Part of a small language model's weights.
Size: 6 heads of 64, MLP 1536 tanh GELU, 34.6M parameters.
Architecture: rotary positions, untied embeddings, attention and MLP in parallel.
Training: a variant of Adam for these matrices, 647M tokens, 9871 steps.
MLP neurons of a small language model. Each row is named by its layer, matrix (up: input weights; down: output weights) and neuron, and shows model dimensions 176-367. Each number is 500 + 40 x the weight over its row's rms, rounded and kept within 0 to 999. Numbers have three digits each.
Before each neuron's rows, "fires after" lists the tokens most often just before its 100 highest values on Wikipedia text that the model never trained on.

fires after: "-", "\n", " (", " un", " \"", "/"
L3.up580:537457435519505471482420489489510534475500532525518512475513513491516538546495502453506429518508534558477517496511495482573511512510559487488504563466519519506488491460537495498582495473472567487489509501498493432575530504540503473535418468491504537502508496545529459532557551438611552489488509423492505483525467489437464467431511497485504535499519475498496477495459576544501509571576513514495528582410536418467465464543580492515543474507473460526545570524511522460498471496560519480484481552600497588532381513409462443449526520490459519520555509526523536516484529516517428563
L3.down580:550514536524525494492511557399540495540519541451451546542533546540479445483463502408455499525503449499463485521520513463500583518485495499499500572505393495555559513464523459556506432509486461540489515498446505474498529478538477462546440491564446438542476474495530489584540488491512549468460540470497586512536482464483557524593573516499501511479435555523435592585545505476410552478442518525514519481486503503511508477485524371491514528532505525523569547576506526491494531519537515477549533587524504458521516508462532547474546468462515475478488507438480524534545552562487549448

fires after: "-", " (", " the", " Swiss", " A", " \""
L3.up162:476481524479490466418446487537510478507524561509567522451503461499544525492510502518429525588475469532464478432513430525493485550496502487554521504530521515517454470429461502512509440486540453581594542500484469510534555514516504526524452464479449513533548517545501477483505495479529502486519465454500541510479466429522513463562508529475553539551457524468572552483444461523509496585458563397439558536425434461491462526510491498491510493543498536484456551505457547442465542504486500508421503382565539570558496453473498454440542457406495518487572497549473534491497526555525504541
L3.down162:487506505594465496539552568443466516459541499523524499561485523519431434563517536519591455436494504479477519542452524501544506512516486524505531512487481474445505513502515428562517464519483557442472397536479489476519476535462504467471487496573468534494450436475519464466543465504440490523503466479518584509486508495538523582513517462437501493511466509457421492491432474522539452450532451494465418409495415505557484481547565498540436502447524514517493522562508515508469467411442541474556492559430437473493466444535543469563495490545478443525476470559494512556522509433475557450

fires after: "\n", ".", ";", ",", "1"
L5.up682:481491528439496488520493495458520513510493474456466486435545416488484463472475522472485513494545495490496501470537472459520491490485503484483557455377483538465445515491464454517460573465508408568499495505445431464553592506515423472512516514478500553478500488489508512575530583519445435440512480425496517535515547508500548509487531547491494544505484538480484442537559548492459530453505536465500504557506528487488446565513536442477496515515517550538478510523488514478554509477524527546467485448466607521553501539509518474434507496386494553575545533533521464480509471510535525497
L5.down682:533496553476505474499517421550519497525496460571488423432442533555524504566482510559532479469501555547496442434468485432451441470495490436570506497540404529518552451489446502521506462556422565459513481554505512569463519520432504532495481490523520499477475568530527543473523474532522515487501495519490544546455490419504444429493445402503480415594482471531458542470472500496548406591552501506485455519511485551551547484489433485517511460526495499440530421467511499493491494520501497472522493525430498515472527542476470494491464482488484430525540512545481475521546466505464543544

fires after: " |", "|", "-", "^{"
L5.up351:507501539503497499475534468518472525476498488564502523479546532501461506545467570479476512515481577490508514442517531582418485561501478516512496455491480448583474467510540491465529562488517482502532548470475478356457519532539500530576497501465491488526535527491528440469541490487592491507437426525445472451528493507544471496510461527499525511576464483564446483523520477491494468535613490527532496507471511517516483528531517492540511521466553518452517438484505537479549462534481484423557467565583497486495536569469498521432602469487470513513467540456503536524478479494574530517
L5.down351:460533457518407450518533406547525452424492483484491508555527575470549532468523582507446605514525526478545493479517449443579478553482452524481559490496454570471482499468537520497534507493505497538412476547563480419498503470458508432415451484497478501578488530572483512502464548504476485470516612501502443470518477489456531555539516543540593473473488534490480490487557437580524486498490483416500493555457500549518442484476540563437497478448473555551538466495488582504513419486447494477556527449570566454507414470488536537500529429526453503562488546559450453531547521548456501508

fires after: "1", "0", " a", " the", " an"
L13.up90:505454485509583497509514525454524597401480470564529548492554443516523457513501462517587558518563472516516550507544554522481543522496537529542453397563546465505537481513479511501468459472535462508547487486533467450520403422517391455522513478492470519512490573478553578496507509457448459412515515510520484468550434536569476534565461471547531461525488523484479459502529476470494474546513464515496445533485491490453482587481482507576513484501521522508555525509462456474487568462591567566464519508462431558490478475431481458539495529500489541492484532437542551492483462498508483550
L13.down90:514505477538507504484522543508528514526478526445493514417486511495452464485538456489417525551469536543473518479461425463431461484476507490479468580477509481472485556417494585503503420509512455453529489454530476469483519512555489477465504471514495528466535494515538510540500500460515495578489455445527450521498463452495480538470555585494486506541578492499554486549497573450544485521504500494469502400496539518509561406490522521486576509462435532467514480468487526582523531518442475416555495400457599511543463412529525508503488514487497478526537490561509531502500497492462469434

fires after: " the", " M", "M", "The"
L3.up513:508488558463523493481468536477493465512459496537529497505479455500491503455535456458424450547516429501532425535487456524505501534512477494555460478501501474574458515517441536487494519499493532513459441488498535457490447475552550538498518502510495510573495491586455481458547518499519481483532470543501558517541479578519500488542467522545464459476390514521497524569487426515501468489485518466534510459465483493484523455500468509515552517522527556448543538490490545531514487624492468480414578482474636480499450557479479526474550515479452479482524447477480558470544488552507492574
L3.down513:468443441536456550514435556466516442503445520527554534533423527408513493434509499442438504483530493507526473432504491467507479439470582574518477482467519462488479488512548559474504515534482489488488494553446522379587476527513511572533450539568461550499539571513495547517498468508458537444453516500490491609550509530543485557452574458538493492508599474490487539425486439569454500557373503512532517540519554449473522539489474455547453489580518493459530486524474536472442494442440456499472509500501590516519473546490471532464482457447474483490568523486469521547508416496524509571

fires after: "1", "2", " the"
L3.up1050:480519479488463506473474498525461537519453454487508525431542514475503470415477506426538547522511435533489514471588508577518477551510624414431541576475520471405525499499493461484558564466537477552470512533500495530543449515509546563525448540465561512587534461557492540486511486501448443471525505479522515487504486490510528486507443562490499565543424497448471536502582563470492487521473494488583484556407433492495532563558548499488482496451484488567484564547487549513556519495535542399438486513481578450437506420526440516517458476520521407508557479562478518467595484488530461527
L3.down1050:453448491508442464511506524548507522497571529503523532539579487441588548537519452441529467486555588509492450484441483511416479504515511521530444498542508495560510425583434451489479504458527446532543520540484501539491466517499523504548494492519479533498409585442485399477505524576522563505495541570502411508478462503470467444444486437411519546552500466436546477490432502479505495469404487494472494475497512505563452451494498522463451417526496476468432462450450444483474540557505590527541514612501485607519551449513501437481466488532462544509569544443487526461551540451529526466

fires after: " a", " the", " an"
L5.up28:467498469459490489479498485527489516475483503461559580482499484553425519558566539480529485424527524507467538528496483574396484493554518428474444442523515461532516489495537485438497473444540508508464475492505503482476527489516432454591472493431510507460469534518495512515526441508458458527530490483485525549501470521479546507532464512474475525530494467416510540531507468472508489516470502449539520454399489475485419503540519523497540477510516480445518541562594573532546515541545436407477466441484562532460473440437405496530496503523563480479514572434538476491458536478515502548
L5.down28:476546496553419507544485385459567524610490545487547526475469521489509499470465480529480513475479551464518520475552493578488510547513495530497506436499588416410497498426493504510553501518433397544444478537466507537519449462473425465526554510447539462435494504475538582514554505505500496502513508464515484492549523445570532472484490480594533543535521529479562474520443474534508549514570476535520533542411515495555493550496512542483496430486490483523501430573473469518454550380507565484521440487547507526511542564439529499496480500461482475485554520500494475458520519521508509504

fires after: " |", " ", "erbai", " as", " J"
L5.up810:520534534490460497490552495528488533500627618470546552450523530550465488492504439478459497545510543522495475498499536551417465454483545479484547528532498479479549501455481474475617464508538502513479491496459559498533536484518522478526525532462534502398509457525555560541530489484491497501450445524480509524564468497532480556524439478512481488555520543494567481562597469432548526468586442460472623426545520468575528483495566492452497468489428473429515549490617512457491480522481559508566505450516516474523493536500417490451516558489498487462547487515442467509548488500480471529
L5.down810:499444489509482480450495487513473529520567454512595570547476412491467463578549479548470489558404486552525500443492508525427438488515454555482486513550470487553468581541506509497514478469467454502535562479540481303542485487496483438499547478532506511479528557453472520486469499489574494528485436539437462421463504465462543515555535443524535457513530528557505520499483478483448503479503511487471550517484504465497508541485517488567510528444502497427510444474494496508534484511429581543480454525499555514552523562452479470427488508468502490556499547488511560568447505485510443483

fires after: "\n", ":", " date", " Born", " born"
L5.up1314:548524559509448479515529513574468459500470556463512509482453502528524440488488515495523510440508535486527470509571501509554522441424544534539551489476471502550539499479442479546476526485491506572549471477495494446578559488532522471555500441501499543529429508573572566487489562514464432497560506445576511439569437415470519496536469543538505387469422514461469493454540476417522494583490478512501490545537614471446496441485577485452563614458538506478515576475491558496545523513527544486474461480514499527506445492431490493443500464498520462554566486561536475514499478510611469501
L5.down1314:507440528461476532553574592558435530460454514477499490458538458497483472505463581477485526535513499534503500477559496533441516478508536544474576512506407525507511489443477430496486566507549572558493485466501472416562556484564537534551535512441514490539549569499513486535503531450424481566525542477566564465513492484474509481525486532557424425507436582521476481572527565467524450546533504497546527481483534507468436487427513497426555508503577526391461517554504573542570452487546520481515436450500579517477482484488468504551435466508456466525532532485523538493492509526587533479

fires after: ".", "1", " −", " +"
L11.up1263:511556495533443434505498494528455500473471605418546516498473474470476568467583490495504516464502517520455472577571394504466501489491543480484529507531553532412514523494515508473481510515572457546387575557492455465475496522494506489497541550505486470505513499519499478526470568511467506467546538550535529466528530461550486492453557486562484470589427473521516550525561456484457497517496488519472552548459460600500425496503533560476515463568528464561473573491540507474461527440495528479477466530440569480483575486522513491444479504508507463478531476481492500522577504497487472524
L11.down1263:501524518454522490508540504487512538504428450460534495460541483457533500530492512505501524532530465512543495475531506494510478504424494477520418478547462496538531497550510517448495482439466469498539527537475564495462489580506510552512461493506500438558451578467527481437532474531527460521487493557554500457513475448500470478554471500543494532436492508471466493508536537507521501446479583517539493464526487436507567466493461460462498495542479534425530525502424430521465496503470541543602476428531482582502470508485559406497529424448455518466542546492576529542475541471525500531

fires after: "\n", " known", " to", " the"
L5.up451:547454521507510513441494519516469483538530494509527555450473501469462504556464455479511445507559470503515575558520531516516453520538481496451497560458485502456565469543491471483521522474457502559509532529552526501503549461515504545517572521474496468535559535538457429551541557504461440515507544463491493483449509477553574563515430591555482384456471540399520519570502488467492495537479451480541497539408462441519497480510450490460544492473489491472449503564505539551571485519568443441471520433511574534516431501546483471564525498467504478459526594572544468530476504491516490498
L5.down451:541476467517520597567442458489475512501414443541484598515429427528543552538544439586520528475491528511533494510495505478502423542477518442505568488464540555531573456502492512515465513523479480547483525509528487433560472502487516550554602486452536478508505458556508470494554488487497515492489501526596543454492582514563400485438476500561559417522557495509572482543496568482440461507519483513481475505443466523481562551405444488482501489423476489457560506552511504412545478508567527440543495440496553509488506533533453525515478610422514473456583535448543476500517422458456454516

fires after: " ", " (", "–", "-", "2", " |"
L3.up188:552481439502505490403493508523478524491485473450543484464483489615497528501500478460568527562483515514524575528482532553543484537498540506492535521512594534560528492508486431418489472436511502478520514506502485459523457503546533410514521472524475530545423482488459520544507418460465570496499582501443526522526451462591569430497541604525439509463512419459587504520557552449485566495554481452457577496507488484468475472428537559477482516500436444498575480471556554442434484522480618481526511491531506494492470476494461602464498527520499480480531550578519443531485513476496450607
L3.down188:594535519461493548489499526483462558493484422506463455566528462565520552492464479494478518540490525470531490457557458490533495464469497492528579532462482527529539566498527491546492501414468471530494511460542493421546419596473566406485490517483512503540464568547551518508528492448525501432485520470454422413491487435570515535516466463534458413460444569540537512488509500460582495592500497474474472492494485438556442506452428497535495515463538530465478454553465462493511482449510450525504556526550458392510515516481541462457538526573430485495410495454511480500529555580494522597

fires after: " |", "\n", "ats", " Label", " in", " download"
L3.up508:542465559534467546545557432569464569578462512522501512585425507419521513511470520437504503572556555562539509445488550499527441505504566479453594478447557556535493470509448534472493535501482437525530527543534441457547469528485524419515499479481507502472475523500468472580532501519506456511480485460445543527501494518487536524510521510573487505498506518470525467505524478491521471529404531451486491532514516549479458543431532518446568487528545530470500491467490527460444451503475526483465433438525547475494472528471470472494490472419548440536501558504455557457555541474527490534
L3.down508:557548437536529432485457549505531484438540481470525449397566552511431492544515490545466437462509467527486482506549441582500536572518425505547477527543539416530551502490470476522459535507532608512496518488527446458476553439527458552506505577494538498480516449511470516414509525463452503481563449572435469481503480552451446434557495511472496450530425434465506524484475552527482502536502559520498502438430476504535487445516432440548514483560462491555513463495514501511479509455488487472537436534535417572556546450505518465483473472568516525507497479496516447438440477518508500513

fires after: " the", " a"
L5.up1131:486441542476543549489435437454527512502474567496513528451477511509404429493539514513471518454518430514509530505451437548554460451559505500519520484515495491551494522526511475601516500451494464501510485489503488462525518530503498525529536514528451515580556548474551457522474589499528509476519538464559485474475485517569453498474452487530486502533506439459481499535496548455518447526572497426405525457433468475458560397532462502488563473550501494486547526514487561553456528505520491461406596452526590593494552499460528508495538512466570523497570499447513540525474521521519504525
L5.down1131:461457518521487559509546594445523513495481618526479477544533481535491451454516459398423547443543515519545515427525443502496511450454436501473524530446603458537514545562493539441470520509432491452545507503521477492496398472509415470534490515556543469507546554475535501476551491509539525518508517490487552420495424475492482500431527574522563491492526496446481490463541418485477524555489504481470530441517519473489523488480521501481493480508435587557434498512467493458437469504507489489411571469490514466547490468534476534481440546506526478452530479512523467536485426486506503551

fires after: " No", " (", ".", " was", "\n", "Track"
L5.up768:471460506426493517559465540437460503463487506483463625505523461553509504486511463440518507501581496477555484515511454516565504493518560497495615555474530521459469502491479542537445575475518484460490519530519484494560549466494445438515494505410410526512495488525483466575507591511482581484482517457402573535509502451510449528521518531521501476457483542497573427523556492493516522481465542422543551474419533522473498521546520487460513460509490537480506532504526564506464502546507466499515445539474511512517539614394521487556450511523500556445479511533512465484472565508477462527
L5.down768:478506467548477460440534500547551572522483465517495458452528446556477503458515519459547471501458506588512507499477554462493466465446538529552493485451502495513504527512457505416452512526520525438550483433548473428462537514429524533447475533462594505459532515573539446399466509471553437529536467513483454547453492506546499526498476514498495528472499516469488502494454545413515473504545509554462512454499465525461528498482508488510506534527486563527505414479529507550436489576625433548436492516487454527509497475502515481475501481534472467475513512470468496499526489482541532468

fires after: " ", " |", " Squadron"
L11.up747:522438440453517527534465437489500609479541527500507519538464544460527518479466489507566503433502515515563452419568495469544410499491543510534496454414483476535486542518539578565591509483532426507483486512475498476435482515526552480507518465491458524478505466485501508564472521441467507492499469383513503458451464517458573464538573485513467485493511484433485497445527442449530511526500521542437470484473485542516526452463467508528542468484636477478470490542464448519532483461569427438469453512491556520511409462474438418482493486514504533478490563602534498506544487511485535427
L11.down747:521491528482448493569458449509469442533518516488516508478609515552468489495559453479466463557566473544593449539521525521502520504553490490459505547537539513524468562515513430521437494554498502509504501437535507526525583440468485525495512487464541468509505519478539475476493484588531458533544474530405543543577463577504461455533450505459497481507489509510517533557538500546545503538537470467514538491502465502455479541498520558456446500576477449498522483536444496512502454555447545485447490473467538499502579463553432554557485478512485444516552465472498509420432484524512515489

fires after: "-", " for", " as", " the"
L3.up117:566429464464549509460487505517461440446472463517552533551546515507508480516500537492426463591494464506505485428516434494561510479493474464520456490556484517540538484472414534497473524500492532474469578511524489435524418525572527509536530527454468471579519545527475505506539507489496581552502462511505531547496472439472546492483470551429459527478466485490526507516473526529550482544457506478549563485483482482509478474445523428447505492436471525465537473508518514428467524538504580512485483527499543464498490520526519492497512507462501549505584485540496524473453501539535547494
L3.down117:536511499503507512507518484499554429474513417484501421550519467508460508514496547526408503497462492464582484482550529538526489543524547543537491504496488511482555460510458523560504457488504551489547515543525498440518503498476519437504527485527542486493478485533522439479459529593563510555546538478517535482513460406543533587462515529464530533474489531479537491504518479483464490407457547561482524515527458581475493497518465521561449482576544539551494484491488517464491542524477439432469497433525487516548467446492455472482472564498509540492506490507499479447513478503464491487

fires after: "-", " (", "°", "3", "–"
L3.up646:497463470426490485531445547497538500530426493478508546506496505478434500492504527489432483519471528533505591537620502527455442522512492444474621477506543532509566463441467512510545403456581476521541591451483501471511560546466525459592533538460479488449551517478530472588492550414533503532489541495460529475486509503548503503515497591490469518576449415467487473524496494455463477485507517464477560524441432532502509438551495508469521470474465486437486597514521446440526444565489470429562479506480581499541471465439421479500544468454471497476478548542510428507496526512514499520
L3.down646:539518562479482444489522541518509526527577476503526474488499500512493484462503546469521539499493536523567497509512570521459480473452530549498537473494541545490507416468477431523491588520497431539436473472432554449565575560483598529501557503465405560487505454487425521442493461511454518579513508527503477523500530426430464532464494488511507535513551515465499460497443496493441495490493479480495435486544495542461436551481522475504447469558480449445452573468523529544461500531542426497516419422539463533507514555504401536566502485503514554546469538476511470533496432488506504480

fires after: "-", "==", "ele"
L5.up866:596460551483542493451459500524451542476508504468487444518544452554480495476492488520503526499467547514559563450500488491500468463487528501549535478481498542566503490555498582543567514457460526484495507480464563439543518588536481535539486428469482583487493499477464473514416515530447472451463533503438460477557495550539492451518469507527469523513516474493547448534532534516531504482589518507496542524488449464443529478530471539511534417471545499430525515500478545465488524493521400510573493482486504459483451498496470516527495476497449545547546493561615434525541527466501448545
L5.down866:570482522540459529541478492553517520476548520535543527566486505519477443525509520486580503483491488572461520461484462457444499465549456509529509433435489501436452498509466584455541465467543461491545513552500546304530539517534507500548519486498416535469436488555483485531456549572495415488558507472481544545461500459507458474504485469475480448517507513473511511527529505467499493479535502490439517476495431475494493455536494474437447469547553511537504399501517501507558516484541553469471508541449525481488491553489527525544458556444455522522490450548471453460535500544509513531

fires after: " ", " (", " was", "\n"
L3.up507:485452508474519482492468464539493490501531473511507542485491545566474524509544516451459475471438491530508469571524455547535530589481526432524499583489548530462528531442513593470472472443528499521515499610487477470520507524495528476396520485501498478455530534603532546505525550432500461515441533500491552455499466458474530454463499590457489488472560470493520517487435507493494468485507490493461520483416506482534450519471477492485506481508548430471544530553584527539511475535487501448511472489484548472498556494426514507619482529520551569517516382479552486539565526466502415549
L3.down507:429475499466460426523495536450582453528511524534458532532440556506457478552488483567473530382533458454526468450509476516494533460507503466480484515482489447453492502507484483465532613514440540508498449501468569452439481469494497507460498579524511411526493516538506500463554467431510556481556503515449450531506505537532505528553522551497527538580464488487554449477457593480481483478515507564557498528495470486543587566497573549505464488500559485439498546487407556496510439509454506495520573478478491483488475430483560551476538483455552455532483405474507559586464478563401513513

fires after: "-", " (", " \"", " ", "["
L3.up1167:561502506499491424482544529525480463555471517437533536485497490478500498515504482453449483539506501553476491537547478528434513446517519502488533545519481489437533556536511482500509475465498479548446534536470511489551553494534479510576526459527453521438450525628507532472520510488543474561514538430525538507506431472497501526501464559517578469517487519473519515491464443488478555470448529488450477482471528386504462504535432472517520521515472553467564565495482525476463497511475466518551488491529519484434507469513481508554502500520476524517560480439475471472475500487547485611
L3.down1167:508421524501439464546472504539492548465486499536567527490548575448525482525488495505469485461517485570502483556450443528513557544457522419450530438476535497419497520511450510517549503508485502458534428498434485533472545522524491500439477518502550487498471491508475547457520505435572502543458520494527536534544542541523473495549483523485483529521565477450453504488484526505483490468457573492450497520571521445472494484447534502459521440485488551474537491474432455424470511466536513451431495566562511600530635535570458447505525469541536515493490563460495552625449506482518526490

fires after: " (", " was", "born", " born", ","
L3.up12:473535494497599469494494504569480549468508532515474506529532411515495428430515484519473525463501531463553444563554458466448483480566481483539529514513531507448471474496534524492539493496472541553477492554554519469497474420542508441491531470526544487454508505539584499456524566436396468426564603552465519513501514495405572483503476528481535494459571503525439489540434499541551533545520526491510515539434533442483475450441496415431518449567509494572486514534470519512496467518570531496516530500521578526474497560551482514576552522503537577536516503461524503525614512513528517496
L3.down12:548483409488564519516436470471439481473486464410501444591445576549544513500526477523494507495452486445444532513536566508455454495551430492495546478459462497577501502434614488509523460514527499533533463427447502469552515561505497490454478507476506542487478512487518472574488480551464497445474496540437444443548540440522500474473477450526528507511411476502471487535446505491483527474515485443461521512506510571430516533453469436537492552435470537549544493555576521501521494558531565475530479539506466445527527539493422480485500507491562517542458486540554566547528496534523477472

fires after: "\n", "-"
L5.up954:529478519457528474469496480445476505451462493469517457501543474541515503543471486459512474489571592438501514496471503515521512540486521472555516451614521419464467432467499460516532518471515468571504473553513541498511486484554422464504528497529482565528567522518574446535472524505470469419505508448479504427477525434508516488510525509508475522477460444513499466620524509450491420544578493470516578554468479508457539516549479536526464484490494501426474516500549526469470460517505449463531512518492585486508427502487481532539527569474398499581537476500497486525492605458509472501
L5.down954:496432491470489488467490539489409428470514487471538513449551503523493423509496466536518488480512519502473504512482463517463557517536499450487508446535523491443459452549515519445559598493510564523476473552502569399493553520565467523539534494472535535481530519534505428504523552514476485464508534544509498551507498507513486448511488525422471472527460500489540458564518511489506449511534504473484541512407454521444519545480455558489474520485472520475415484517561566449504451609437499429477522553419549479558493461562468505473571452525534457499533391516509559501489586538546491519

fires after: " |", "0", " was", " ("
L5.up1029:414431466448524524524495538511519489456471470520523530490536502423541445497535517462432501510537602534453473433498399459569543537446501492497509549451483480430539513428502469528538480487529471488448491506499453512477537466512468517540521517546488486558581497468450500481527445473365482486461500494544526541526530422423475510389492478540446529512525530502527556459544457485501577468490461548457539475498434530400476464500512492487535515546475557498469506502495512502481549485517494418580487478554459543522572565443456527492519470383584489492510538553528469466548582586512482549
L5.down1029:559448525504535503432551543557458459551451490512514509449476436504510522500502451520511481558466495498547588490509507501355491490547477548505500476570477492508537542532533508450518512508498523474555569464451509430511447504508526530455547408406497545486478506533557479515482528500585509529553497487446486451442429533456534394586504537465556479537425464469438479526512500535461484583521538485441427496533595422596487486490522473477481487480545519538508502473501490529516495524526506494462552499516546512485522441445478498463511544495501499485492432521476514513496470403562493530

fires after: " the", " a", "==", " an", " in", " =="
L5.up564:480462517490580554484499543458499468433466562451485559486524483502426444466527474420594483597526517529523542508434434580478520480452503513525494541514498504491525527479539517512485525490545506484521446457485533504506480500533567478472471458488519566472500477533468455477475534481557431461478526504496489487536535508522572498492472535382505462494507548500548499516452553424518513502439484451538558503440529482431552492496492426464459515558494506518490456492537451457512526474529572529537528516541487569551545431538505463491494568549479504572518434503502506494508500439529425520
L5.down564:492527549458563474536503517531435523491501486509458553524505542550514485475442531466517506504474459513489512463505503487470521508465532548473476515476485511514525432521448501538533521607498562517378476485484432617504449418499493551551449511556534461534492565526424533558471529461433513506530517521469489562451443455477498549499516406541458579543480550543492452496512448510472492502476464526469509600409467489443537516536495524545529510473525545510514520529528524574524495514482467518553491449423412474538441504528475438549506517469526536468504530475462540426547498529479517440

fires after: " the", " c", " F", " an"
L5.up1297:452497538464506478464480463499491518484548486520582527492514477571394539474488473438518561494544457502420503410520497507450460489459489439531416543560485521490437505416494557473610580451513515568555486479479535442508521481574519531603481499464476520490491467540564407484478518474538525466432514443497537434525437499540459420516448479480525511567521498475504504521456470491554508492487475509407539522476559475477472468455534549448507468502514490512459406473489606505577548491483493532477537445475502509438483530523519555511518526436531499505565478459523577561463555469496472491
L5.down1297:438541530533515472532563460526490529390569539483559511442417480491562528539429502516475551503469525501503625501482461509520489418482519487504543416569485485473488491441554495477556528490473500531426574567473483434510486552519561515512529548472513504511492535523547483520509564498503594425467533532522546559488538522473474476457552446533426523557465518520434483488468521483460465501451518480490526532472456490425553553460468542501513525493529502499418447503453466535579523498599454503514488413505455500465448553508515536496528538456518457460524455482485478527535547464420572507

fires after: " (", "-", " \"", " "
L3.up488:560442443540466523482527520558529494474437483549523592434521456532513480604507480490500533494473560556469487443543496507493440620456563498596519535509546546507492531489471508471506526483535512544540532498563525461566508465578516412503545492537502523481542503502453483503494471502505436539537544501452513457547511493458544476509494551528472407519520499499517516562460468457527472533500463472451552506468511462532454481413533459517499471570530478474616541508492513516466458537543550440447451451501522532456414560461447462618491540432497502526473463569503539465534507470521437548
L3.down488:478537498509538580542498459497460513536513453533429451529492510482440508419495591465542491472474538504486509545501596533490482413547494463427584434531539484515467517459426524507461543483460534525486484451521521527488524535502517535444527584485531506447537465537498476511515535470449556434465439528518485494459508497524501559495493409466536536457470554490512431467532485529564510483457475486515487476488414566491435522524503469512511469468488539414517422605553571499553486492417548520510474492457517534549520540491477502478547492547523466459443508504525506516490518553526487448

fires after: "\n", "-", " H", " Sch", " ("
L5.up1036:539521492470502512437481559541480400477544550495549461486543358447491517475498458478508477502465477516476530508547474490482517494523483528449516558513518568510445507484525577435546547434542437499490515496525426495536481522510478441527495455507504440521558511587484502500500502433481422450543512471478581516523466514485506440518507483461502443524425465541545510575476462499587539492523503537570552550471544438535454525486485484534465465461510477482426539540410544515531517564516529503498530490527570414507541441489496486525507445482469541413571499489523497467490489531519484463
L5.down1036:561472562517442541542515475468478456562515485485516469478560493472461461464497515473552463506503510462487470553481422547440405495527496565446497472569473547502471478521546486522490510579520517512508514477483526405489505516521545484509505505497537528473491490436481440477575512502522465440491443495502479498463518550525449529432477536535454457494494482499489440547443523462481436423515527554546490524474541512537440496551503433517546555486430564412532493482500455549593563575459557457486479534485557452556524541579420475476521518518515574474455509463523504472512488486534433558

fires after: " V", "-", " (", " Ch", " \"", "D"
L3.up218:537488499531599520478467505552526526441492471441579489462478541542467522524501448456448468545473460507569533577490437495568538473498559487509494590551609421480494528496498525489493457459483481543504485510563482483507479442529531514483516477457494494449493524490531485485480512516539511453461471464448500503541483528500522509409507503538483506472426420512507461484535492493540468446468491494534522510470525446551516487457552601507561566525487446525509540509480551470546526516560569472489545440551524458442470431432458536510512480450475515549527603523473465474500502496545410519
L3.down218:514492505520507470519515491578557490492508515528543543445463516528516457552481454490439536506566440482493494531434507440509529452429473521480539507530498499512508547427511502498419494406474419455500488516490439506555520445555515482472494489445497407553533473459494525481532510427559514459483472496613481572538515455520464485554591469512455444528555490535433540543536476523549470501559594458430507524492517423573430491483427493427530529575470473560539487484512472490593550503486456513483548517502479431500510489507491516494517527493470498470551512521494565565477512458491484474

fires after: "1", " ", "2", "."
L11.up1329:477469530463484535431456564513469584430488404494519418487488511488553429549569494455505510499528551544479554532592458477435440593459544487510545511467445495475575452496469502502508547524534505452449546514450480477555560513565461531554468494536502533539499556473512435530508471462475530527500509532542460543496474533508544504468489485504475465534499483524444446582579497515460496460453566496443490511418404471537497545478507492488455499563497501474481471527486456514541460530545497438546512393470466469553487452549533465602481504493522454448509505441500440523513454531434387503
L11.down1329:464539460506472498550502451523520508539445492557509452487505555511402538504517522550566545476469464529483451482445507509515490566517485501456415523520564535485542543519501466417520535462475507489528493527529581468494415511539535462500485525566475468563487515452482491465582515532461520557526515473505528467405485525511486442490513512503428524490431470435529551426457556506396528495549487505508449584564501506534450432545535545443437473452538536503439450540529454464501479511517502492503345485529526509479524520429548514439509445519524515475534503452490542553517417517498418489

fires after: "-", "2", "|", " |", ","
L13.up82:545545497466446492527514495471499501435493525565561486518545495532444496512467460511481539448505518439485467490577460560426473556476523536545477560484496502459567513484524486515478519472522477521529473488367520491508506511492519493502454445489537527540522531505427540552527484455491452443473527553517482496569579492479576559542489516537435477566453487597432479411457499520441500544499527482492517547488424510463522471482506543451499489525485559493471550494534451555497539571517503432557468539547445490484411533515472448478526457547462500485555452523453460510520524525525502564
L13.down82:465539485528461440561488449505495420522483485533515469507464459475487524484500556525502455493527493554507482563474491516487508514510510520557498458498479537524495420486557538463429526534440492549471539522494439485474555503551539481489458474489483594509475460556488496537466504518516493486455484600434510550485481515404524548451457508563456478480544517575504531504489490470493525524539433479470522441490506459430470530550523545549433497551497478499470482467537414465551459512486461486460501523565524501521441439470473523381510470534457450535523493437541557481511575496535538483